From a checkpoint of a small transformer trained on Wikipedia: 3 heads of 128 (1 for keys and values).
MLP neurons of a small language model. Each row is named by its layer, matrix (gate and up: input weights) and neuron, and shows model dimensions 341-511. Each number is 500 + 25 x the weight over its row's rms, rounded and kept within 0 to 999. Numbers have three digits each. A neuron's up and down rows have the sign that makes its largest values positive.
A block is one neuron, or neurons of one layer that tend to fire together. After each block is what it responds to, as a language model described it from the Wikipedia text at the highest values.

L5.gate1179:510524545505456506505483458493513514492509499480516493507490482583517494504446508526574503545489525498514464553499508452511511467526516505497516513517501449479450505512502506444504506506483493536495481513526487468563499522505500520546521480492479537528505525536511488495501476509501532485477507447507500478498516483493473518538516567475502507485492505520494489452522517459441464488497519499505494512520448498477465486490540441495482545513475502512494514501539505469513477492435508502562495492502491506560490495481
L5.up1179:507497514467507492484473488458503492501484527484525511471479509537502458546472530540523495500485502501522455520485530532507486475516550534514508497495488487454453482528462481496496547517519504510463507534518503511504429555479509511495490471534473529497496528513485504537505479499516465514472470489507532497489451536501549499520489512502444483517491471502481485476540510488469496470513492457571536476526484516470447514483512468515446513483498482509506447474537532462487466514456529493489488537506468541506508534453
Blank cell content (double space) between pipe separators in wiki tables, such as stats, election results, filmographies, plus some table-divider dashes.

L3.gate18:511499508472460517523501492503466503495482526492482463420504490507519479535496535506484526444498524487517537514518495529504434479489503528492462507450518505447461470490491480511472500526486491519489488511539488488513460535466488529476504493500531499431516525504511455500534504485491514482535515515467519516509510522493512483515456501478463455486515490518488532513525490529499535523515445525502525483475493472464472482486511498448477500479489502529502508515527552487495475494500517482481498463516540519475484501502
L3.up18:497443491465491517551490527522512495504470523494476470498478495518510495511474479499464493484499483550519510487493507496501493474465495535464519524479548484499484503508500503504491494532493516508509463497500479520471480510476508505507495493517515533465532484485526516498521515495481557461507538488532489475499521518529500493481526476484540429454462515584492540480490501487481488542482427506487531507529527480488472538501502499472464482483463540474505465497501546513506481551519493497483487426511511469526484491502
L3.gate219:507483499478487514490463503496469525547510439501532513497530517529495524480474487509552484522485545484450474511495498520515526528503479493514518486503474489498487524538480469532546551493507518516542510502490491463521500516515471514505528515475508509501479525511508476531534437474449517535505498510454467530560525480493500488518515499505522530495482511491509487520486528513502509509531544509485478522521508536497568505544524504530542487546490499489470484518501448499484521489546524464512513508447488473520474506479
L3.up219:497532498479509501500488483493505481543527499511520499495459533492527520522512522483504517502494488500477505472514509540478516464503465441475495522543451535497487494491480530560491508531538481523503527471491496473515488467437503541544523485473504471542499510535506539476530458507496533441562472509531464495489491504485534497448517507459460526536522451475497478532485505512504505513489509537516528498504519510453498490509482545525501498499511528490470496522518472521505502552529499486494522499471504530523518540480
L3.gate237:509478521513548488517476518517523500505500497505547518506502526547480510457516491540540486530496494513471490502474486459518535500549482494513528483549482465502532476499527500443522486481531488530499528515513480508528512487488484508509555512490512502523506489540483499499515488463498521511469508483492473500482559427509517487459509529485562514512457494479521474479509562496487486490472519496505453535548510539540514480525494480513492519520480480449496539486478456522480521482518481479498510495531465506513533489507
L3.up237:512480470477507548476464466494492501521517512504497491482480483508465512517501506466529499488503511472542464512524490538454492478539515513488495557513480514510493531539526531538507533532513455470504488462458521461540484490477438465523499483485490563506488487527533515464518492488527486485445509548496522506511532474479545511497495498463496481474507470549498493492512532503486502505486486564503500473535486503494518497507554493485538500513500516497509497534517492443485478490477513498488484509528533547520491482470
L3.gate734:550520506552486530529485518496558493503530469488560531533504516500480455460500515494502503513462471486508473524551557479495489502478470522516515518523503449456469488491511521541496520489503472488499503491496494485501524456474475490519507536461512533555460496479525483478502487528512490527495462500484488513537570491466466481512469480509492514502513460463518483523522506511560503490530552500502506494472441488543550513517483490543522503519506463513490477482501477529508495475520466475522475499531484447477505495482
L3.up734:494466514459508479453460494497515464528502543532497518566493512454477482476459516494507521515478504488513493505511446466455483506458516504501529452543512482484511526507517478490505495477515503492560500468484482519487492470486479517531473504479495495493519495548499487503484496509511486489506496524445453543489499490493513494481504460458503484504537496499499518486514519531468490494479520474504485500516478529519461487502501509486494473498490504536523506526504506508512556497501436490517522460525503516487529490509
L3.gate953:486526512487488507520456494532505508566510464522533508533487516496518516467490486483496497516516484520491479510498517489547518480516497469503518502515496451505496505492516505462510497509505485511527502520502419464518503501547445493542538482453507492531488502513511477487492502451471541488508506510500496501543540495492498522517530551509544523454467505485506473528505509527484514491535508521497511532509481494499534499518474485522511520529478482525501530486473441507534553483529471484493473483493523493520511448514
L3.up953:502515491468527521434475508510578513521515494520467475479440464530522485514489515490521499488484488520503536505529521503447495469503519477483591426507473495489481564534508516517534558502499474496497495475492508491474480500500525522506518479462514517498484492525513528478470541504486488504505515511524525525521473458510522458493530501467506506509491472512478469502495502518469509493486489510499509486502564495492481506543481498546492482465478489512523471485480483504521532482455491543513486522490522514491510522496
L3.gate1083:490503509515509447481489462516542495504490477483500501517496485534512512482507497506474506508514515519490523490519512490481526490501546518536505484477499443520531499517485494506511484486518497479515540477484520498527482496516515479499495523527454523493495532517517490473504461462462536459514519528550480502502502458491549546467495495522539488498494497498504473495509532470449480466545491521474484494564476585504498548494485486535525496542507493505483494478499452522501515484473502515539494509451502505512474524454
L3.up1083:494529488515531545481507476454485462486476488492514472503471538529429528513516493479488550495510482497506509497503505548416521489521495493534527519543489496481481487508533466518529541451520497479535481488536529505531479517449465482547529473474486495526516513506503523493519480477512513539537523487504507477520488524476529517508460516521482493489494510471496475554473444515482507483506526499512494495521468518498476519499505493493483454510505517526498485486490506483511494479499488494505483503545494483472510489482
L3.gate1165:494487527494459504551502507519497500476526526510526513522503536535497477515527498530514454485511516523472543511498510473516523478516501531490529456457488475475494484498506506518573514481498487501515494481543492501498530482502457482499507482503507501560463496532540499525473528495504497474513518505526548494472488479505540501517451469472481459509509502496524490522487436520497490491537500458529457553470484535468455449519475507522494532458483464531475490493504510483567473518520487483539508506502532489518503513491
L3.up1165:496492504519494513501467488475511521489504530493507493520480508524491528473492492538530514518467453487482472539555563515467523457517442510524507461483542527484495521542483515522500490459515509465532524490513479507491521512517531501533477490480478483497506496456531436457468555493541513499495520495516508461520507470495527519522539486528541508502518503520471522523532494504489506438549516491452507506495517528526528449545509540509494505519551509431521522498495489515502493510458486441523518523496468500463508527520
L3.gate1180:479486508460495492479469480499493513506508520502544521477489483496447473477483498469473555518495507548501485471523488502505503467507503507540519540503529471515523508515519537476513501463500496517509501509512473493481492500512482493566557506481508524530503489542528522476537484494496531500514567517514487483484506461471552504528535501525541537516478531507485496500467536513454492488475507505450482507520472516525551475488484492513499507503454502527509530525526480508530584448484501489500493475505495512502553514513
L3.up1180:518501500472483488464465529491512484505523510519531483531481493483468554494505470532512489521481478445505510535514493523526518518542493490511448502490496484466460513482550491484452516491521504479476491504462476446491498491490490479519502461524530457494460485481461529543491481523489499515520524483512509463516509452497470525500512502492498500496525477462492496510493514514478474501502494500496474476474557470514444446515499551510531478484514461507470524488490512472514500494490489530528467563509551510514496482518
Double line breaks ending a Wikipedia paragraph, usually after a sentence-final period, before a new paragraph or ==Section== heading.

L3.gate156:527478489440488474507471509509466508493537503511512510503543541537475481530516466534506493447473531502499526533459528538504500495483488516491492502477508493503516515501473467523528514509471477523484471518526498486483499520482471470521500512479518510481484509568468510476548477558491477461477533503542469534561469438486525475485534530519501513469486472479404484489465497447489507479485483481489499513537492534568512497493484485487536514450503532514484484543533476503496466530522527519516500504521545490504469496532
L3.up156:490541519500494531461462534477466436477515542520548422487538510530475509529501514494504494510538526504505489474503570526467468525536481463500557538475515524477501513512534465565514521525473494519518505519505494448521498535527471535541517479510486495502469541507459555490481493503504520497508475474463531468496487501480474524515516553508503498515515497526533468515489476491477486532484493512520562497544497517512500500515524488500508483529453505486518493489476484451495482455506478453464445509504511479505489496495
L3.gate285:449478531507516513502491457473473530502491495450484526483479514452476548527502517521528491503487473545517537504549513521531482483490475519500487470493507495508465511514481487471507499502473535500498493463493542497495513520531497529493518526500483491524511519493505524492484481501485567467456527485492545496495477441509509522501488474514491531519463513482494479529491451493470475498507497471514510482527490501483515458517463475529509481493519504486531536493487519460486518511420494499538483503524488502511527523552
L3.up285:464480505517504444501518522480473434547519511547485459520497520503530542489492518519490502468494465516505478514494473498515512474489533493501470532500508543467474482502513509482518495511498519531481515488501480477473481503492478508501478500554493526499504497530464508525480493485499537455464491524541507520465527496487501510500568493502476483463517496498523504489501493466510522479538508539518520520486498537473463497478537521494498504492510521491531524494490524514473520553499529505487503458476516546493490491495
L3.gate485:506541549525482480474485460492520507486453471499493443459555511531512511522494497536508491496459510536543524492455526494480509527532497504523451511490487504503469469491492504506526499490449496542481501456520522493571485515468516501477520528492533474482462498449484488479546520486503519464473504464475504487479520513462491520476461517527505498482472447491501500503488498491489477502487497518521543530479475545498522457520527479523466528495509528500477557508474484503471430527477466529501473500508527512518521512473
L3.up485:556497494496516513491497500508510460551492515487509544555465480527469505497504528546501538519524500526480517485519501488522492485536527494503534473497520519473486498519486469517509523481506496483488498471529435469478512535498521513447500497548511524511490495476500554475503480422458492479485480460507479476484446457494500537526510505506497503474450505540514515505506500466455486477487483536478478525569514523508552533529486537483529530518523498438515519509456534505487510491462461482511501516506462504545516483546
L3.gate560:479492525518507520525536566478519510508496493478506520498500506527506543501494513534466483473491475461512455489495513510427488548526517495513539520496521496493482512537502513512488483499468445487525502472517490522503503523538510449468465532511540472501521562527476500541446479478481519488512512524487497478487484520531468531513502472512485474457455470514526492473506471498486491493477496487520466513541509546465453480463515500498487505523490539468505505518492498495516427522506497456515473520449524526481496457459
L3.up560:484535491519467505518494486520556491512475482461477471496525515511508484472472546492480494530503458464513490488505534494505550512486520476531503492512492495538487494527481509482554497501496512506524552523537475500482492503512521499524558532497514504537461465492490474482510500465506510504573493481524500489547525500507492508495514515550507505455519508524525504535480491489525481466496477476494487530507448511506512495543451513559467528474524534508458486500440483548471514479502516500506483507498506515524463501513
L3.gate957:482532459497479532539505459495467445489536498491570516552535492518473533485525520556531451519540463514527514474504521501533475544480492431483520509487524507463502524520495472470527564517468482508501534456505482470474483478533496558539484510514492470521487522467498462502472503511533511461462533481501486500505483472462511586523503532459513505487499480493514485525500488490437490496486499530499494526574486509494511445505507521458519481500520505442502536485486502502483493526477520503493488523538493545518564482506
L3.up957:511498513469501466521448490487510478498503481514542468463514556535499490507496490469490526493487556469477485497483491516511526485485492491478516550538498466517519536543503494487523483535552461544489490505523519501517503531515490471508492530525461503498496533547491521523513504469503502527489455499474495522527496495535498479538466454535509516428466495501458513493523479469487493476499510495488508484492483496563513544483513510495482470485529498540519445502483494450487486480521508462540461524457545472481479494483
L3.gate1042:502505458474478487495502458472509499491467479512512530540530517514525508530491549485490457513517471476497489538508548438492509473497460515461470541499513465490509535517503530502551497535487478533515525463506513539548489532495517507523512493526473521564466521484527512535478534491527506510477469537504504520470460476506498530569501494523504517482544520481484501494545518519478503490506539479474483530502484516505538525520482525530495531517526503502487510517459496503542489531495488449513454527503537492465532506506
L3.up1042:511472466482480504520496489487514464496508576506525541498520480468515500504485479485516477489498473518520478487538516490502499449478506530510468518503553470482471503450471503463481477476510512485508463532479511500497500524521496526489476490489477463505499500474509513493503509525540527492475508488520485487454459513470525540523538506510491482509457481505531511493456486563476483472439500472484513479545459477522516454487494515481491512467516497484558491494540493506494496517500447501553519517487502517499521510494
L3.gate1060:506530540493533496519468467492509517549524514506501514493500541524463500542520504493502493527515533497508461511529513487512478460494500515520444540520543487512512505476526480505570499515476461520503485490531497532498540512509500492498524501499547529535472499492518513457521479517493508520486517488517448492483488503449486524495522504504488460452496524465522501510479490468503493479530539482481518516534477547520466485479471496522506539502530498515551524484523496506494520544472453520505494558499491473504508473488
L3.up1060:504500462495458506504502489511500509514466452499558542535504491476459495494529498495494494496562491463512484514474463509523517483483491471488507536533495484501507506478514527470523524564475491526476540498473512469501506515478488503508525517493493532482488500512508501570486503524499485489453508492452470470520557461488497489495499509543508572518471494509472482514454497510502484527464481512539515468517476495543530537508536472498502505504473514538477492514528498478488507477522525481484468513502511457459515461527
L3.gate1132:525497531516477515535458493527507557502509478487507509516457529511420537484499464526500446452467498490492498455488498499476492482516505490565537517540518482454502522525477524472555488515523498503491469507474455438495511536552529496519517516505459477518519443508500500496518489524486513490501519495532500456535518510496486525533476479549524544466481518541527478545477494436516487507483499455480485499528506530522538468529542481545529486464497508535492504490496464483506501468496537473507480530495526498508525487522
L3.up1132:482525524540534461489496556472447456528498469544510485488527495518499480507527530523498524515499488562514520514531501536519508458528509502472542481495488505509484524491519450512514501505432482522503516489536468501456503524520479492489529518487519511488487585514468504516485503501524500504490499516499506533478495482491509504534540549515473489506501533501491499554512482490497531458520512528476507515516465506496497475505481478509509496535485540504541493533491513479466495510505508492538522501477505509482491499484
Blank whitespace cells in pipe-delimited wiki tables, mostly after a row label like Republican hold, Total votes, Rejected ballots.

L5.gate300:503504511465512545506491502500531552488540489522536457479539514501520522509485466503518489462513509494488452506527535554505514525529485492470528531485465483475529536552479513518528539486495488520488503495522475496499530531518419508498543511496495443498505512531543492513502467494467492509500475514463444467496472470525470525511512496499506512464487445501486503521546495478503516452550470507517494514509508492489544460464502430496484517504487491453492545544471476451507499502483479501490473500486523470474516514524
L5.up300:501503499520458450498499518471467503485537468479487529516482538496474503488486523495516497476502526537460453509498485487524511500512522458516484513453542499515483490476455478483530516525507527477487503463508490496511535470525449486533517521426442518485467445487518494495476521514569479534500530475500493542492498459485490514496533500507489542532527499425548461523501559495500540484500571537524510509492523478478516480496500496548538511519552434499534490487482531478531538473490525491529504489501552497447510471503
Fires at block boundaries: the empty last cell closing a wiki table row, the first = of a section heading, and paragraph breaks after a sentence.

L2.gate50:492478474463531478467453501483515531501461520473466513501475490507461508467492477487499510520516517488522491515436495503489521524499514521521519512503529517491594486560509490479559499454494466555469507492523501511503518524474497476532499502487451536507485526497474505483539507516494480510498537520519498492451511472494583480507499475500522472507497525475495498475485529444518457476496503468489496542510551514494522516499490482523494511491474476494505521554424482518521511512467524461516494494499488553500481484519
L2.up50:504516522513479473527470493482498558467490503525464528487531491466499490545505471482448497479485502482510530503510529511542516493489474546508482529476531493516514507463512523501519503511524455531461535530506484461479515508521491480498496538483502516515524463532517511512496505542512511525470474508498483462529476529465529471474483508553484473450474496506508490490507500524524493479490453492524491541448485518541435511534544502506521485479514494516536490502494481518493481555565542518488506520487479526477466527461
L2.gate240:529499495441500499487491501515498489510500510477492498516492499510477513482505500522454513497542486526500515501506483509522494483512513556514537478514554496542551534535458460514480515515520541539542493468547529514494530505508538491562464496485536501524429491501495545509509491499510470526513476488523482533539481458493468478499498484509527505499498466520507481518518480428492495475498476536485493519525508498481516485495494518519501454515459482469509550548504521502490496474489490503456516529502528478448486456472
L2.up240:525501513493509469496472473456483570500502472497455502512532542522518476481515455487499505479508493498525506528476519510501478532521528539504478559494543471536471455498493518512525494523458483513507497512512491521512489501568508493532510549520581491519504512444482511450521492521534505504485505488530511477489478521496503497450508524543480498466465474500496479476477527494560473483528473439491513525456487540496514491522523501526492564489516473503508488512488507499481497477485477531491508527486492514479511540479
L2.gate249:511492532510521494520478464511500485467510489498508543533496531520476519477525464546517495525510535510501489501494513518532533474526516524550493485524512535542502508524498514477525525498486475502470548489511481519514499533528521503533559559509498511513500507467506510465446521475514507504484526496530477481488496456478525519516479491566495529490463527507502503491527496497476510460530527489496501512548464535524549490525485493539487537511552479457467539523537465571450501476460524507465470508503499470515543493496
L2.up249:497517502512472486480504503500487536504499490502506557528477534475439517481476510497482508519510479509488496481526443467530515492536487524471459460481498457490509497535485474514504497520454553513535462495518480500500515486542455499501469447527492522505472472496475510554458508515487518499480498469474518510472512485436510540492532493474547485503550508498467482539462490497484469451470505500501502523454507542490527461491456502501513486466497479526501487512460528498509465458503470468511500479505533442483520486487
L2.gate364:492486528532502551524490486490530501520495504501506530472486482524482527438476468531501516520498490492536479491507505489474516490506533520505478537512541518526479545527529469468487429484470488549524486497510489486491518527556491507526516535507495483532496514479477494485521509512495523486474500484520486486505482510474517538489541512574529498501474474479490480526463497422497458464498482470499509512518467540525522494503482504526495516500512507489503514497479499542466525497483485465521482518448484505475482449504
L2.up364:526491462499507510468533514507464506516509500492559501496530522529491531502543516469507490512525502493510469509497485532437479557526498517460504539453487480474509514498529480479510513481458478497504467483548517495489537546486481432493552482489502490486527539503558528537504515471508506544523488464512458492497507528492486519499471539498498462514440537528474507528537506471477525453478509482486517547489511513546453469497518526468502473505487498519535480512547508469479473537528500449515516508508508472453532498493
L2.gate420:516479516505515431480506492482524538524493498524493505473483473472449554489463489554523507501507534536542494476481512499519528496557532518515455526524485498516510499514488509497503484509505536517517545493476479500491510492506532503508549528504496438517461577495449520490438553470464499485472539514513500525445452478483533484487499516496512522491514465509517490510512478476505448550528519550480523465461498526518500442487485474538500499471510483458537487530526495500469478530508438503507527531465508469522525533507
L2.up420:512491500464522469499490491487486455481497494509493526494484494510500494486489485531537528530499518507490496472502460500515526478557497502530484473519472533508500465566493473493506552542492492516513467488511490504504496543482515499500462504510528532466511473490499549458495513472540470532491530518469501488539485473519470496513507490523529505527485481521527534516471490437479467461501508486481506491526466497467575501523518481439488502492495483526481497517513512493451476469520495506512506513498481507491515442503
L2.gate514:483491509504451493512507492470532526503547471500477498493475468535448531493494500510508483541474522529468483522425515500524523487492537420477531505492508440515507543497522530477497509510474462510481537516524497535476477488513502504501552498466486531497490506518524513496473486539540495500516479497520468495528484504489481483468480517487544520505435523488505499502484496484526486500514522500480519497477479488511519510517464461501433513531482528483490496500513439510520507487479549487517485478510508539495515475552
L2.up514:500469488546507460524464523475499518504534520478532482472492468527480524531487521459470511526538515480499456514473521525433480546483512465514499530504505497524489495517476550497522497478510483520491504503541530503510487467516462474496512486491534535502480550517508478502452494538527490486493456520536476506514494523514464502496494533474492527543439470512522500474503490495520507496500535461482531507488486453513502539515513489495467503534502481484519471499520473480515480508465538494505485493487525534473512496490
L2.gate592:487476537527508485519486492467492548520465502493454493505479497471506512508499461520484543489432493503518492486451484505491520490523514508507551475504491467498514506534497512501519497492487513556502495486486477479455489521505525506481527488537511490506481506478517514538505485505512496528461493497527456473564454489495462506525490527557504513496497487490527519476457506509519506518553465498545499494471471491493526524483540506493505466479499530536470510484499473497500524534517561521581465501463466485507465473493
L2.up592:499469459535457517477493505490526504458502519477533523491480504513498494490541504496445471544497501483479481503504522480523508506464478489510522524484508479526494510514514526539498518470503476578498515465500482445455471542559523507490513525524499513518492441498503479515478491522548454523565498475511489473486544480458480517480460504499518495533513523503512481504454515507471521465476532516501489532498509452517496533530543450518493501495519503513429536443474529524515483497467519494512502474476463535465479513543
L2.gate732:524445508480500462472479519492524487524484503536500511511491460483453520511540493479474489495486487463495508510514500481514470521523532529555503521499532516505528476517475470529533530486489517487470457461523528471513529509480515517505497516512486523537514465535573533483518496491511499504507513450502518438522498494535468537495487498530517502511519521508528516481476466506453483460470472479516491513518498522514484507507478495506477513500524498534502490523512519492509457533455517491503505475548501487484518517515
L2.up732:543505509486495491508489497498444464522479521500504549531497498516457515480491508518531515434505550514504520521512457492514492494503480505491426516546503491469438522528477491521481519501508528516456517504507516490496483528506510526506503495502496470524482550469508530493475547485413520473461533528541474515524475456487520484521472514497516490499487484453511477501483497488531477506498529498476486472519507498514501453469520523487480489465474505483491509507531492490438464496520440522490503519477495483514477520478
Blank cells between pipes in Wikipedia tables, strongest at row starts before party names (Republican hold, Labor), plus some infobox list line breaks.

L2.gate70:522566480507505542545485480507504498489535513501532517486476510516487496491512530495522475504516509512453473479505449507483501501534510476514492478496506498496495464507501509500501514479471464497485512478489422491528505487476467509532560492445499538505508499514529476478487527516534468493527496523506502491490508465506524509464531519490478531532449502489461464524468510487513504483496525516487507512505529492508510486507443489501538502510517433485446527511484478504496557450499503467456487513518507500490579486529
L2.up70:537472515522506506541465433522509523503527472497558497498488519501451494490533475496499443522515492531474502468476481511486514511532504507494494473484532540519524525511510518492511514470513502490448541484509474473492491485520473501489495485476464504496495498476497504539500509490501470472555494482487478471434578503510575520515477461453534488506497571505494495532488513484488493456485501493496475482529493518497542503508484463515514507503492506460476518498461490536502480528480528525517500490517482508536534474510
L2.gate205:507504504513548523476541499522530457503513488510532457500517514478497492540548497482514475489496483542480491523494489529502507476515472472538486503508486496501492497488500477525535523459494484494487502468494505492526505508465520514545528501503522509525513514504519525481418496487504510494525487517450523492494505551514499511526484519496495505527481492460492510506519487578472488516510521497489497528504507494479487537506466516469502449538507497441518491499511470478515485492524531516476497503505498501483485547447
L2.up205:525513508532432508540485461493535468508505498486553508497502546491470507510515482504515495503498526503463491513511502467509477465520486542537487516515526497511510525478519530517538502486532467475456532506516497471528524493519521517522529522513498539563479515498506490503480481495488539455492489524497485495456488533481483515498458478515544546493502510451484522488503502527466458551530563479517464534525493493510494520466476500527532500522515518457456466509518443531514476462514519537509466485464476511540462539487
L2.gate594:492502510516473487498479452490504467507540514500522502514478514519479485518524513506484488488497503533474509505506498490513545489488469498496525512495497504518488503466500437511486530489503504510512541521514483466550486491468452539501502501500494517509498493530522492456495503487430499488560541498477478502449525505526546517510545518461510520514480507497455496537491516534461494488526502497510488509539503555486491503526466470509495482480480479502479510508449509446540547471521502561496478496558501495491514535466
L2.up594:531489493543528512470448475462511468481507497516547513511459521504501490481501492531501503490505536483483465527553500466495507501510489519544464487493529478519521475470493503514544475481511517447516499463488538486488507519543569516520478507503501483526514507484489527470425486493471497454537468499508500499469520529484518520481535508509522505475457531469496495475505479525430509499484515534482475528532490492553502499508473526505525535512531484485497499488462502537530484466446489504563517485490451502461500497484
L2.gate730:492472534488481530492494440470527457452536523536526492493462464529512512500501533507496525473451494485482520512516493475505476434526490510503527453505510469507469527472458482482491514465508502501561520477525510448507520529533471501496561524513488498499510470514560506490480517510512465472531497516526472441497490454486519527480519499531486533477496456490488479511505471507500576509506519511472497483528472537470510480508515558511533487565472475492486511505462497527494526494469482484522531500546490448511541471474
L2.up730:479493502538491482499497474513487491524519504493564507486455515521456486500488484518533534496470480493469483536511520509529520485471490512493507525449515521482481481536463525491506517513497512486560515498521492485521481538491491498487474462476487479504500489510492422532475535497472476493516532530497516519434525517518547521513487466473555498469491525538468487510497487541501472510503442475500502504528500508493479482526483447523493477477499513502498446506476515489461490501484500481499551471518523457486542461479
L2.gate763:519511458461484512512527512473553448518531456494534499503486503512530490493509521507494456532468548500517504459515503495496494537504517483509555523520467476518511518511499455517543508482505505513501485484527495473508508493481478486510493487468498507518475499499556499502500463508502478479501468493504455525529505499501518502474498521488510534472499530511501478518515522509511517510475540500479467520523526467526551524470490505478479489521491509523525474500505465524506550471515488494481494503452502508510495483488
L2.up763:529499533485492544455502484499514485513526500507523546498500502500514454510492547488546476516541510546481488471540510472499493512523478492490463541546514472517495543467499523487509484507478476508499481507478517532523521442499486485537536500482471496519510508502484474423513502523493492503521496490506483500414543500501525561530525515511487470491552503510471467487470512473480502486478477500478504536574516497517493452481501491508530554517500483483507478514519528553509503495503464495526486530490513485493515494484
L2.gate872:500502516528452466497507525484510494512565512514525528526453503505493469486518500506454535505508462508461455521509475480497512463508467526525550512502503475541522511472497501506462502490492511479514497471491518458518494536510553515524469507452517514485480510512497503471477565501477426483529503545511457512553510499506491536472512540506513487515487503457483491528503504547478533493471497555507504499493505474525496498491453483490541485486502494454499526533473533525489489477482493506470471504494545464495513489453
L2.up872:484516491511479512482516448514555464469497483492557507510481514483523517480497535501459507533506497495493493494562511519495518490476513493506519553486507505496535492456510457514483482485500500491577496503472463498484494509505472489507478508496454513498522488498493451480484511504466491453486500519484506520439532477498520548499526510518518493485525540510464502482538488550477464462498496493488538478594534519533513519519502488477508484547491500447525462458485467483507522478517466486522508461522492471494539476490
L2.gate1060:559487483528501521486492495477507503477496500490537483497466485522484419495496471507454509559457523490506434501527520506478526545503510491493518495493535486516547500515538569502500475470484474537505506500520493491500513527494494481502538497471501562538472481499488460479517495449481462522530546533491480522465549488490529500466478518508550509484489527491466488484495519474489513525504521511457455513566490497505520474472478477503520505501515472556436515506497518529469518486515499498540485464507450539548480480482
L2.up1060:531494488505469543483498504513503492477555513516488509485520497535482423488479491483509487517473505472514451490515504514487520606522514505478483510546482522489524474528495504510462470498523474537533532478509469488529502520505483479502533495465503450490495510489481532485492495503480424526522505519486511522465584463507565475500507491473496482509497513526510510509478489448482529521505511515470479460521550479508586463474482491474551503525495447518492516502528540533465525501500469456463497502535497500523560462495
L2.gate1214:524511475465482477484508497486457602520513468502505532514479487497587492525460468511564471463518442503483466506461520502518516473478447496508483516488465491509490485527474514462508527526512520469452489534493487506497486475466477512497486520479469512446486534453478483463500530457539476500432496513471488522487466499484555553485492497495527510483488537466490491517518520505502473518462500511512516505500501500511444492507508513520487491433531450528508482523455522486503493531516521504497496463512502484542558534497
L2.up1214:504511485516475553505505505483532490457498472497503489523507513505471502466497529505500453521487507493478476501533476489511493460500462490510422495496494510480510516487513495489498514479514490520511491496494504514557496461499483459508517499490531520511532499483518513480451484475504494531498481498519551480499551518504537492491490478523489491505506563497455508516487501544528494541501517442508472513503477531488484503529484469470480486536483492482488502504504500518449537487535487466479517516469509541507546513456
Line-break tokens ending a paragraph before a new section heading or paragraph, or ending a table row; also joining hyphens and slashes as in All-Star, driver/owner.